MLP neurons of a small language model. Each row is named by its layer, matrix (up: input weights) and neuron, and shows model dimensions 16-111. Each number is 128 + 32 x the weight over its row's rms, rounded and kept within 0 to 255. Numbers have three digits each.
After each neuron's rows, "fires on" lists the tokens most often at its 100 highest values on Wikipedia text that the model never trained on.

L5.up384:155084160117117104221148090093165167130104048125122147160124104127133126178158110104183214175110086090156164151145162101121146136127133112064111101135162135144117116066059145166092172126143094097061110157150133090103144167124104129137106111115133113092129091176103169142168112179130111123
fires on: "l", "ut", "et", "m", "ud", "1"

L7.up167:145092100113117146129117083138105169158159100149148108110114049104102114138138122145105142113127076154121099139119119099160135166121063098193130121150169132094143111116146138181175111143072107121147127139160129144089110095055131087090093132095155152101105146111096081112144136160089111108
fires on: "av", "ill", "re", "ast", "att", "id"

L3.up939:122150093125174122133115148165059128150135161102161149094101133130147108138119121135074135169085139105087099142099105113174181130122077114086106095151137137136150111188183118126129098179123111058156124167155102093075129116143093121159099087127160135133123121088089145124157159125142104103
fires on: "t", "d", "l", "re", "c", "m"

L2.up1006:063112135102092114084110117201118100117123211157107144028132110113143152142126155108068131126133106122114114141140168151148124161118056137150138126124134108154123123095181092155145130143099113152128186114176111161092097154133101161092083163079075135091120134100153104104085122200137103125
fires on: "ot", "our", "ore"

L10.up421:186194129146080146132120089085149142129098144123105081104112146151142165053163119124143087081149110151133116112099111155119140153135165131081124102122132132103157055093091135146113121143087155120153112099143210074129130137123124121130083169016129113122100131117185149100147087174150076159
fires on: "et", "ost", "S", "y", "er"

L2.up317:111092147154128106111061076099135163109132107192102080186162150061097121073153139118117112132174096062085170156156178101146069153130143160094112115127127117152069119133135101201150111108132093128137133084091148117131153158119145134204103152089110140159141078128156120183087160102094092089
fires on: "–", "*", "ed", "ee", "ied", "s"

L4.up36:057150143148145168128124143061098121093097100177112186120167181140088100141160149096131163137123094102122096189112090084152150085102150116143087103097161090097171093086079098158146093120130152098109130166165133110153102144089100101150185092133164082149134132130156109110141151126138118148
fires on: "ed", "ing", "le", "our", "ut", "ated"

L9.up124:122124141122186204114164123123109087162118156086127143172157193126106092087145133147125081079106150069064120162098140175123157123107104153122162130060187142137151123111148120116209098172138104107136143100126129214125166137123166171136123150128153178095084083138141133138134106113159106152
fires on: " by", " him", "\n", "ur", " be", "on"

L3.up221:121127109134130132115149118098117145115154103124117118151032142120111116143096155123123169155137073117151134128094084087159162109102152098090155095164194147119123145084110087160137175127124154111114119141103101138079126086072111112144187151141104145210086139134149129164184146067146129074
fires on: "c", "il", "ph", "ch", "s", "and"

L9.up9:125078154100189104032135146077124086165115105082212099154146140111153147123142153138126119151129206069176073151079156184188063146127168058122108078080155132129107140156140150118112181131152123150161163101155106131158129112139141102133152123132123162163120115132076147079063089076077136188
fires on: "ang", "rom", "in", "g", "d", "id"

L10.up733:115138131164123128110146130072151056107125163146153178153094107106133139165109138110041134092171156115101081149125162100089091135121103123137129152105118124200116184088116133154150117150104158127101126140150148136141122179148137124090152157130120143153154157102142090135168173069136143173
fires on: " was", " is", "ly", "en"

L10.up536:110122088119078114055127130137137175116129122161123117123127121060125149146163078152103140086124122088139171168085121112072129134107082086114151143153108107183157150137092185138129166097156135064113084150143122125105107112066179163123114140153091091134128094087084127146136168130104132131
fires on: "t", "ed", "il", "at", "i", "d"

L10.up802:228147085141081082194110111088117130119099115119173164111129156193128132141168111090102125170126118114129171128133164157127160115102138108091152070095135095151107147136077168149109121053193108099076131107115080146151119130086125166114127127116127101125109142149122167064140128180164120044
fires on: "s", "ud", "es", "m", "'s"

L3.up917:137145136156113144139139094129127133131106097120122106111132152124109130173126102144156182125123123118165178178113134151156144160127167146157148116148115123066122096109190138081137171081040116091131120155165113148121116109129081133113098094152149205106101184141134174098065126108152077143
fires on: "et", "s", "v", "st", "y"

L2.up67:084171082101127133124129088105111136154111164132121084091184109136111157105035132184109158128162118117175096108089166129181157134081128092067096184144132099201045154167158138135159139116181164088140159122132125164135132144156151104199105125130140209110073124118142122110112097119092125097
fires on: "y", "areer", "ement", "ix", "her"

L10.up375:155193122142124104140073116175090080108151115124068126073144109107164151127121102062079136226175157187106133136170096159135143159118125134163129110149137095164132149133122135166128101120149155122144140159109071091128104130130152108136132130036128104146175145121117137083139097068103197135
fires on: "h", ",", ":", "ur", "or"

L3.up779:160134120062171121139152160121109099142167111122141175057111132071125153169100087110118124134140098114103142105178105148185148110131122120146143091145197158151118139150180114134137105152149096050107124143148139077131126120113076194117101114132125032049104083140082169106135121113152090123
fires on: "t", "n", "ing", "c"

L5.up83:177092137177136134083166126084130139137092126103156114102126111118108137106151101128120084114143102109081101158095110163141137146091097136123122077145171125097163146120150140101096105189143105155145114133145167064097116072124117102140083153157141122129097140098143128105124176125109139105
fires on: "ed", "a", "ar", "ad", "u"

L5.up766:131075122177187131130096082068117182091068107103129171123092049109116140174143143070104089135160108170135146073086158148221083086140129116158202164181136201080163112122126143095161164090121126174130111178136123089149155086087163130126118078181137160157127140083153153141123104160155129151
fires on: "att", ":", "reat", "um", "en", "j"

L5.up58:097211047139101113165169134130134117119121120124172114177133187097127177167103160182174176093088141102206122143124116114182098195105128128102130104107074113109120146114186125144150103127067164193145109168098093089125101135146105168141080108097157130103130169205154131129112160136145080103
fires on: "y", "olog", "re", "g", "on", "s"

L5.up133:120109140126194127126165156131132132131185154131089040165101170154132095039089185121120151162165125128141121136100185123116125112129105132143154083097154105124127136098143075085149170180153134175096173141113124100138158148166131117138120129155089129078054131078144137125157125185101137110
fires on: "th", "als", "n", "R", "ron"

L10.up480:157179119137060092113113109109132104184127109117134152107144121128142105189142127155120101155143185086127183078111123157089095133133126143147111100124136179119134085114126183174171088073098080127137171105132153126101129093147126138130091169077156170133140135135108051141192086199123120162
fires on: "i", "a", ",", "\n", "on", "in"

L4.up771:133068177121139141149110143098076121169101137094109127127189095107138100150154115093149154107151102143129150120109101076117131139150143089161122088143106056091183129153100194176144079138106127121142148159088153132115113104140155164075113146133105073125129141086088102104101103145146144113
fires on: "im", "l", "a", "is", "id", "s"

L9.up439:115126152109129129130112066089115145127096126185142105106157096139139138121136113129135073099089057120108096143162082154042177100121093131151102139108135136220089174092109100090160078130151193144114143129113145104106138142092145163170129134170135201164134150115107068146143183132094194108
fires on: "ome", "o", " this", "ain", " a", "w"

L10.up114:113167128096130142184156070147190127119092120102134120115180148172103112179144162087159126124143118097125176216139086122136166125105109123114132062139085122141133099139096121076140118170136201133093197153161112100158115095092102148147087150151075133149129120194077138115108143110206098183
fires on: " of", "ing", "ind", "'s", " to"

L9.up874:201121128107135127075135153185150118126179078095100110114135132126169147144167160088101145150118103133132104128186133125093169156081094108121169128147130117112134121132129101108122084132109136130083118149108112054118115123157169146099124088112112163099166088112127075139125095155110189103
fires on: "oin", "or", ":", "in", "cess"

L4.up623:109164137158055172149104095124049110135092129161105141170157146119164065108123157096135107113179114091115119132088133085176138152090119079169146095120179102123148092137110168172124088115100075128105133167121153166107128127129125133096075135137098136105112142103127159153115080092138161141
fires on: "ed", "n", "ly", "en", "-", "d"

L3.up990:148113140093179176095096060115081143157171138134113174096048125128137197141111099122100114166111058089120135143120064119139071106122157125120139171139106065126172082162111145138054120182098100130146134162183152149085065097141114160113097102169170141135129075098059117154149103078133108110
fires on: "t", "ent", "ce", "ement", "e", "im"

L10.up920:118136107164180151149129109072035155105119158153135137091162096156132112145145103083053075137114123172102093123201137218173125134148158073121132119136079140124167125164080158094175094159164109172145127130129112139144130061095175138114143096160144125114128095055126109113093123145145101103
fires on: "ed", "ound", "ied", "ear", "ased", "ated"

L7.up45:095202154086083103110189135077132145150124150121104100157156133088115160094140168144114185081153107089144086147131175165144088138122195083105120136112084151124154150124092114148168158110098197104192100052145179120144154103117096082137134110098053102131111121161143190100166130192138124138
fires on: "ade", "il", "y", "ost", "us", "ell"

L4.up768:157072205083168126141135175101171155142117176150103073153160091048149126104118156081133155123144122094139179177068138152096102091110112049138106158085079067136150109142125143124203056098147146123075130127109106102122119154102191156165137108169161123099118093106172146056122135103126147096
fires on: "ad", "se", "ur", "au", "om", "ag"

L5.up135:152111071060154103130135154121159169127107102162143116085095100147132148101095098094157143114144070151154158163123137115162084109146072117123124115137159184119167085118114150148130141124058141094125125144087172144055114086159104150173133132114082181153136127122159153129131110113144138171
fires on: "ar", "ad", "man", "ard", "ud", "ul"

L5.up450:136136186108115111196180138154129030158126120148091124118115140120103087119128123107167165142120121110093096080175139211108170118108133133122117115146171128175051149125109141168109062117179166084145081152105096127124128085167151172174117097176198087125145179097141166205166145114137097142
fires on: "iz", "m", "ey", "ag", "o"

L4.up597:080157158133108154096197135163126078159116136091123146138148084177123155169148130137139157110160139068121150103117141157096139115112161116111079145118079124097142129133151185101151199100170067171197184122138142147052087144080143118144117141148097066116131106131150127073163097176139095160
fires on: "al", "ac", "y", "at", "ak", "ollow"

L5.up180:144125117115160187100109107177139137181134112128139144142157142155143115178139174133163051139167125098098162196111164103082183095138127114187107104129133092091115104119098187100131185129077118142162142123112133137101123140104198132102158153123117125197151110094086091101124123117188124152
fires on: "age", "y", "end", "al", "ent", "and"

L3.up1002:193079127141125142191156155140082146175136102120176109079074089152147175155100091089095114107133059111167157168063147161126100119157168095159175092097082100086190070158153111113118122211078099116146105113160152095133115077101160056125089089139189115114168143083137132143126155129117097036
fires on: "t", "ig", "d", "ce", "y", "ep"

L4.up317:221127084099143128131157151113085182139086113124150102110101095120110131148097105158150071156109080113171152093157129187177129114146067144133131125082145129165123128139131140097216125065174101156156079106115163164172083093117130106091105126098127082122149155088094156073186131131130128103
fires on: "y", "l", "p", "c", "t"

L3.up771:182095110143105132137106148141135131084129190119131121104082155188068139133144169140152121122128199171129144115183110093139151110098161111150121061113154090073093100122106118132240181091087130128123133114079127157108186055050078096134136138129125120173117157151112094098128151091128118106
fires on: "c", "il", "ce", "t", "4"

L10.up385:058106133155161087144120126093162073183148120156096149124037179095043122102091175144062120161096205173120107131112211201108129133082100108090112146093143151138066165103174121108117136164115176140121077126136206149083140210127148147109103133189198150100139110107177104165097164131139141150
fires on: " is", " Con", "n", " are", "ur", " was"

L5.up72:177158176157103141136101098104166106126142119095119087109124113134106106119115166146116129120149120127174135141171102150122102121128145095141146146071101142163089087069129148114102112103140135159144160108235146198118196089127136142167140196088082112118134200095130189174170102175146125161
fires on: "ot", "um", "ily", "us", "oot"

L5.up421:130141150180098094185142118121118088135125083148104158163131155106182080061140138170111153118178023188097059129100069102120192165116134081138105127134184133176144090100111142151138118089145077115188116160100156092148178156195144113112128102086125155161132119124124110150164155109128125160
fires on: "ame", "ic", "or", "ut", "ct", "ated"

L5.up321:083138137128187152121128110091090114130074103167147156164130098189127125131151128104188093105122131160166073184146188107128092173163186090137102103076170135081116064098111098120149138125141138127104152154126111106188139129128140082101116127173117097108143148145129156096073134106148129135
fires on: "ed", "as", "her", "le", "ated", "ased"

L3.up264:160119123139159110060158151141105093143141161171068141165118118119115163114089148154111223086148214071143138105110072181135165121115133129082094110198122152192152141146106107110134110110164151082132124079083137141126104186095086121139155144157134063132140035149110139085087164079100103171
fires on: "e", "le", "c", "t", "hip", "ial"

L3.up787:134148146158106081128125123099144150092072148179171139150097144130149175144138119128084174122103103136129126099093045083160196100115172066109118143142101061091167104138132153126109102093106095125135166121062124163160105146117097155119069146141149163136077108164119160152155176149069129126
fires on: "igh", "raph", "end", "ge", "g", "ing"

L2.up721:124103013146157133124151159130167136082150076168107128137184132098128127122102106093155075074044176128138120156121145122164082076183135128166073079183108112093164160186129150159210104109079106158140136126101076150086139076166168123127126071117110174145144159135161140092170149152138135167
fires on: "usic", "ard", "ad", "ice", "le"

L3.up22:153130168146158102098133137072122085178129093084174085108104131078125085148062088117101131118132096070159152104159161143145083116160114112161086129104099082152149144150167147068161112143101091104146087174146168129164118130064139129140087152157078093139134161050105097148133160073121140141
fires on: "s", "ed", "t", "es", "e"

L4.up524:149065146162133096131155049100130075180159163134102079150179140159115103103124138143116106092090179064186092135175093151072062120180132109087136136133072120147162137085115102146170122110134105154069165128136142088147131131083164096116144143124117112120109102111128147094107117143090161135
fires on: "ors", "fer", "m", "ast", "ed", "ter"

L4.up235:172169085139121138160133140077112084132145105115131158061149156096111077199123141140097086179139119104098148166120120160097148104106182102142123131127134125134144168084123207088139116081181154118121139121146090110111151135112124149033158131132127156121092119167128145076123113129122121117
fires on: "il", "u", "m", "es", "el"

L7.up494:121112072126161121097115054084132135166128128136105084138115133124131141065154069159181078082141122099108152133094170131106124150049079187122096120172132131165133110110133122151135128111185150115178070060199157162171118087056091165110120157157107070124106136102088166174079140109176183110
fires on: "h", "d", "ad", "é", "g", "t"

L10.up609:107203143101142170170099116126210143150083138130104105149176102065169142136141103106121155085152168092110100182175147167196103209219119143067153134097127162136102104169144135104142090083143171114167169160185142044139098097088124132127071148098179091156151104154160121084126088120175142165
fires on: " of", ",", " and", "ber", " to"

L10.up687:119136083109118143085105127072091157124147157068086160114125078079128153109207089115157105107078077118134149148156155130180089123076143169125163071138157155067098156150055132130104065149133157117189147134184139095129093108128168110146085163072099122115104143201147132146129162073108166102
fires on: "or", "s", "a", "u", "r", "A"

L5.up169:138179136136112104083102076125153132130178161088123105114087115049141128170117091080169165138177120082132100144114150174147094153126090113121085113154121108157094178029173126131061124120085118128122151117111111131100170173152163152093100172111131113063135139138122123132090095112114120139
fires on: "c", "ot", "n", "l"

L4.up208:169076109157158124132125113092108143136141126125144085127129166119108105182135108125146116156123076147139143112181043152151074122137168180128100090130097083122151129152120185082197050144122117149136124150124145088152133065107087122148134161083142049125121157128125104123141125062118122169
fires on: "l", "ight", "en", "b", "ium", "y"

L10.up748:103157075129199173123089120145153115145129086108115130150142129165061129153084164123168101054131122146143118180132167162129141118098090178047123117119138125114134140085132124099119132120136139164125160115124117110142174143055174173146174100191114151124087165142172104134144186118145107077
fires on: "n", "t", "ol", "ad", "l"

L4.up468:120192143117116089100112110121108094183086158089147114140088113171118155130129170131089114195114139140110097102129134125143124123111108103111091185190133108103148104043090118107176124100109151197179126116127120071115190068177119154167091169092165195164124165152121116129189149142079125157
fires on: "ad", "on", "in", "ough", "r"

L3.up923:171044155138169159176122155230116122133164124128144104116140141106110123165173098098120133125100118164062122086063078161137123147138088129092125126124086088107145116125143122146090123182140109090177083122170100134138146127113056093134157079102154084123097100106119127123178181077174177116
fires on: "r", "t", "or", "l"

L9.up731:102193154153163139084138155136131116135128135151089183140122110112097009138125082137131123149147043152136144123167139129093130133144154122134078092157162124186115126186105089111137065182093092117217082138082189116121132173101124063143088108122195148140083150126128143066108084080149115180
fires on: " of", "ly", "ely", "al", "e", "ost"

L2.up751:135142135143145138120161116125145130072123120109157151140180152121058104115163166115117084218104112159157120148107134172157136142154089139143195167146106127136145169088102125113163105161064159154134151059103139108092101079118114132177139124088126159151146110138117153099195120130143143070
fires on: "'", "one", "erm", "ity"

L4.up958:118117152159136153138090113112129183057109141132146149082084111082099114221127115202135119123160172153115138131111105138145133161094118121123167075119095131153130102134116119172143151151085119107156086154112085124173085157165119158123126168154161152131159157120116166104039137185192138094
fires on: "est", "ro", "ol", "s", "ic", "re"

L3.up164:139144143114124128088123126107138134098114133154204086149134153112150098108106157107131133099148128059139117165108192213137120107123067135168120153141153105116125146126136106109129114100116145090121153116118156094101170146134103151120127101045079111176054160127175133187137157116141126122
fires on: "ast", "or", "at", "ord", "ion", "ub"

L9.up238:103135189145089139104183041119130151103117150091182111149167103121146119079136141107179097129139117133087103167113147134174167150102161145058084101098197102107076176138117140159121151151189133181097138112160120130138149194180113112063103121173108114134180126104122075130088149105121128134
fires on: " was", "irect", " is", " of", "ollow"

L5.up297:151131126146089126174143166171142153114128128132055126081063134115048161120184135119129118140162148161045149141154149176122138173132103146030157128123189160115071111117126148112117128112120168126144154162096150175091177151124138120174133158158114132187184156123157073116165133126121097166
fires on: "l", "hen", "ical", "ant", "al"

L3.up878:123134094149135075056144135107109126134147120058101170132164091153116124119113123177139142157140125056182110109111178171114082096137131094142142095111083082109126108145158135170089144150151110068105173164080179168125092118129083099124124115085149152133141059139140096126101134127074152148
fires on: "t", "g", "ts", "ic", "id", "ut"

L13.up40:154118143109120143074153117129094090142147084190149140111103096095101175126134133131095121181095219098083121152150135131098146121105165142091076173135182150174158172126124154153134149075146130087108080147104107161165158151158160118136115125131145099130082129104100122112118157138133081137
fires on: "c", "t", " t", "ac", "ass"

L2.up412:085107113136122157136166101122154110186183199143128130157141153127174155134149111114137116125103146163065152099108142069120099166087145114098163119151194202071165176063116156147120149104120116119153080120119107168115130079159183130127096067119160123156102094176103141117125183150119102121
fires on: " season", "so", "ild", "urn", "ind", " pre"

L9.up969:126107125141111099049122131147109132209113255140059077115085137078163165098083155139101180154159191128133106089109099099130187183108109179085082131175107137142150144098160107121112152164115099054148174160119160105133139149114100148148123141099154147162110103114175145107166117083138123072
fires on: "uring", "t", "at", "os", "re", "in"

L5.up891:130159191099062146137086097059133118076138141178116080092109093138098096114130163140139161180133152112157093102121138113103166137121111137152082118112140093153165122172150177116111111161138074172098139120096113104118064202135127119138160147136123112105136125140106094154161123129101135174
fires on: "ain", "u", "F", "als", "les"

L9.up474:161050106117144100187088149121162135143124150133089081178155165093150112104055102106149124136149122118094136158184087143167141122155136145122079140099101143074119130120119138108129130140158080113082140144119112075147136115133136131127139126103134118095094125105133099100095102142119149045
fires on: "om", "l", "ol", "im", ".", "ad"

L2.up793:127099157086150165163037095053161135132106093144120088147116185103180125108141117079123128167124139094162145094170125146171167072197116109147129152170082122058197135116147119065185136127124178161137148161094128118096149073153166116132173134178152193126103171160162138067175152132153114135
fires on: "um", "le", "iet"

L4.up658:177122120085162128141117184132156126092075135085196127131080142155124158177141158122145119076145107154119162195144117166119121168094136154171090091177109104083088140135183147141117102093103132130102082152076119145153114111106161150108121085133142144173152150152132117136079126094111076109
fires on: "st", "s", "any", "le", "ities", "em"

L2.up760:182116150162113104143099148082114107138122153059111122082107117089115172155171193145141100125093152127131145130128094127163117156074122156158160129088195169109139153151165121118129087156102111144139168162104132163184127142139143091062142115099093089108129156182190103160125169180167085105
fires on: "um", "as", "y", "a", "ice", "or"

L3.up248:182108135095124150135134080162125107130085152153155124197083127092106128106062129104148176103187129106089136165128174162120118162142124176159153175129109177114115135063032079165135144142136121137118118136058141168155127123098069053125137128141113140121087115144143117140086130174140110050
fires on: "s", "al", "e", "ation", "."

L7.up449:144100153120145193041123075129129158080102105140180170122149072053127152139169095115142110125105117129133068111090114160122108124119144055175052161068092091100119152123083124124147150088141081126153117135172139124116130147152175129138127138160166145130136160086127124135153129130172078103
fires on: "ing", "et", "is", "a", "ill", "om"

L2.up672:080092117172168082110145162174102127090087153137106168089127103106108122088170121150168074169090142111160067125183102146094145172141087162149118092181122136113055074143169175163127125132095127149102177122108111134160157153082138098124147107146089095150162092096116117099063100136140120133
fires on: "ing", "ies", "is", "'", "ations", "ia"

L3.up713:091141077125198165092108162113043118119179197112111136118121137127105105132104139135145120122151123064089090203122123100176130153102125154063108070130185156167185145095134122069133138093139127138161124155110114143142124159135164205120111138201167166059157147055090145114160176102136110099
fires on: "s", "l", "ent", "p", "ol"

L10.up976:166081144131122128093119124047135117162136139067084087116116143096153092170172118163101074117104109111189117082161042093143189098136113124155101176133158124115082170150118159174112131107169108162164120176121202105109126045164179149124107112171154125102098151060060134124091142146085126123
fires on: "==", "is", "a", "iv"

L5.up116:186127140095080089139094116099108169104119059113164063138071185146124150150161119160142147123171091105149208107109122106153112135103120133106135049182099149148096110123105130112139189085128119120127086152124168121105161108132126135110120107123085151067085127116128160065112156107133137081
fires on: "y", "a", "ing", "ent", "s", "ly"

L4.up401:168140089162108167091147092123156095122176162116117159112129070077131139139069096104130120101151177133171098159173104097090126052070154111178167161102154085163129126115130121122126100089132120124124135126121137169176176111105123138146105153100143112174144134085117180097147155125149100109
fires on: "ed", "5", "rit", "ell", "ily", "us"

L5.up416:125091210147060145137125101094162133169112151157163091129042106151128107155187083166125111162123172150080101112138040126159182144101091148087122119157132151075114172156143090125115132190119181121104165147127129058131073114077090137178129172077109164128107134124123163128134120151101156081
fires on: "le", "re", "if", "y", "is", "h"

L3.up474:086107064183118131186148105145097157147110162139135128083121123122111129073167071157128017130078146155065118076162119134170146129060125112097180116137145085123125091129124155162128204138074117129079102095181072097108130145108146153169143099105174148140086143155074142111074137146068095110
fires on: "uss", " season", " 202", "y", "t", "pt"

L5.up188:149141102135113104146163143053169119115082140147154124137190102155167133095133095077191103111120091107163122128140175127122122089105163086197077132150111144114138077135090121120137126181150089101076154157142107180182099140087125116156147120083120088173157108087137082161100143132128167094
fires on: "'", "ed", "i", "ice", "e", "-"

L7.up825:079101130190166126128164138119171124160087140155084139110153156112074119077137125160196129081099090156149108128114157133086127158152122172153047131092172125177119156118141149126153129149146154058134132116108137141116185147141069022134097151111142169104087169087176123083166140095126141069
fires on: "e", "p", " more", "le", " of", "iam"

L3.up109:129118159143133131141088142085115109127196114152134131071169142152138128081127118123139106100160085076199144155122157121096114110127131150104125164098091106127107117095115110131163130149102088168135112158127129108140150071052113125197095174125079163091117103057174084109117237157133093097
fires on: "ud", "ed", "way", "s", "ar"

L4.up192:113110101057114160104135184073131106079072198175124182080159128106122110091146151132162189139079191133133137102226158138128110149114098100126150104118162120121125094143146147149133092146155094129127167122128130121136185043155138127081101068170147076132144155201087145098156123141094098115
fires on: "f", "id", "uch", "ia", "ure", "ou"

L2.up361:143127124092092172172136147108042104122132138119104148157135146136118095054125089124161163159127088143221101150113204098139143185126099156146136107122148096127139113124135162192131114121132135158118100202118167107091133114124131134152100162159155088074179059147064178143104152140142097160
fires on: "an", "ed", "om", "it", "in", "en"

L3.up980:141099141163138160162043115093160160146102041093127143128113175086121077120110170102149131138133084136113107113137154073168217111127132119145043094045095144135117126114145061136127129114091097149105127204156163118140117154133145181137092110081109122110084132092141119123125115089128151132
fires on: "al", "z", "l", "m", "om", "ol"

L13.up870:098151151123151096184119132129190141129125093149109165121131175132109097121117147109065195110162173080061104070137169176061158085079103136080091133174126127136095186116098137140157185164139178125143122106155154101153134096127146137132113168111137108095144181138145139164086146109136148115
fires on: "\n", "e"

L2.up807:088133157139151210111131152145096107135118063157136197119207123128088067144101172188118071134103180116120137088131136121068180134140108097054130066146089101226079205089089189134145164128155073091185096110169126084154113119099115130121141102127174067142216152080093135133107170057098123123
fires on: " ret", " bu", "ound", "e", "er", "pt"

L2.up609:139112108142147151147120062029103113130092107170103094086181135123124112124150138132149109125121107039163134134115108132139155123120220106098100163108084140179173184144112116075140172090114083110081123129145124148200099108070153211127188163139153106092138118087104116114122179145087116090
fires on: "m", "ed", "an", "et", "e"

L2.up135:133143121134138064169167102097141126128141125146216106125032074115164118120114135082079151112123208150159188126137154118163130147084131122092176080152152100132176099129132143143118122155150132148109146119143132145106157202092119107171138156157135170148130162154143105123134173136095095100
fires on: "en", "ad", ".", "on", "ill"

L3.up76:127109151138097116135110143144156128086101137170144173112152155101099125220174132137096083124150102174149116148173124135066158157138128121107122146189138106163088111119158101158142125147203089132150174112147147093104116062072121131104155158184171142156167122121150089145096144091110154122
fires on: "r", "es", "o", "on"

L4.up585:118126152153114138191131086119137084110098110142188135138124105149148164091116092095089151125151099140161166095191151149082051175108099138139177118130143154134136148126096124172099103121125119085144088143097191087080116117130148142148110140169077130146116154123134131171142135121118097083
fires on: "al", "m", "u", "ad"

L2.up333:071107147134118122105125092117116086140128231074153091139062161132071140139177115150134094131184136065110122110216060069100155110155089142089114117114114191131111129115121137148151152133091142164102202132063187121128108132212161161138158154120063139142085124137129090112087121152088111108
fires on: "an", "inal", "ies", "ation", "ent"

L2.up493:148170142130122089142128109193146130118167144095101172183115136137113160147084114149188145108142195148130048146185126123079157155185154181153123111144064119134093148104114191178086133110065135163149190120078149124116153142065129126125161097135107138125096087109147157059127105171139144174
fires on: "ies", "ome", "ale", "ill", "is", "*"

L7.up962:130189134125150077152141126135159121142206136116097127167095185081070109132172120115164143196078136111113079130136200110136157128106130165133114159163145111155122146117112067122093123133168107107123166062153131108111151196069118163120136113109079127139194146122087095124158137131092162153
fires on: "h", " by", "-", "it", "'s", "et"

L10.up885:116128102199112168134086129103148070096154117110185145153155177057190166117131148093184036140139091161171120188135117093101204156057173143161145157105132154145177102115137103106127125136158126165121176101125164109074113060129098134109110164166149138149096149093087086177116136099149088110
fires on: "c", "f", "us", "on", "i", "r"

L7.up231:144173181148132118108110110068115139147108143149107150120127103042160136098109104100126080108155083094105105070141122116167181129104111087135119119093096054098107129097098139117100131114078135121127128105176189125182112145135137121176085097181126072146134124085155096173101112143090081111
fires on: "is", "om", "im", "ed", "ep", "y"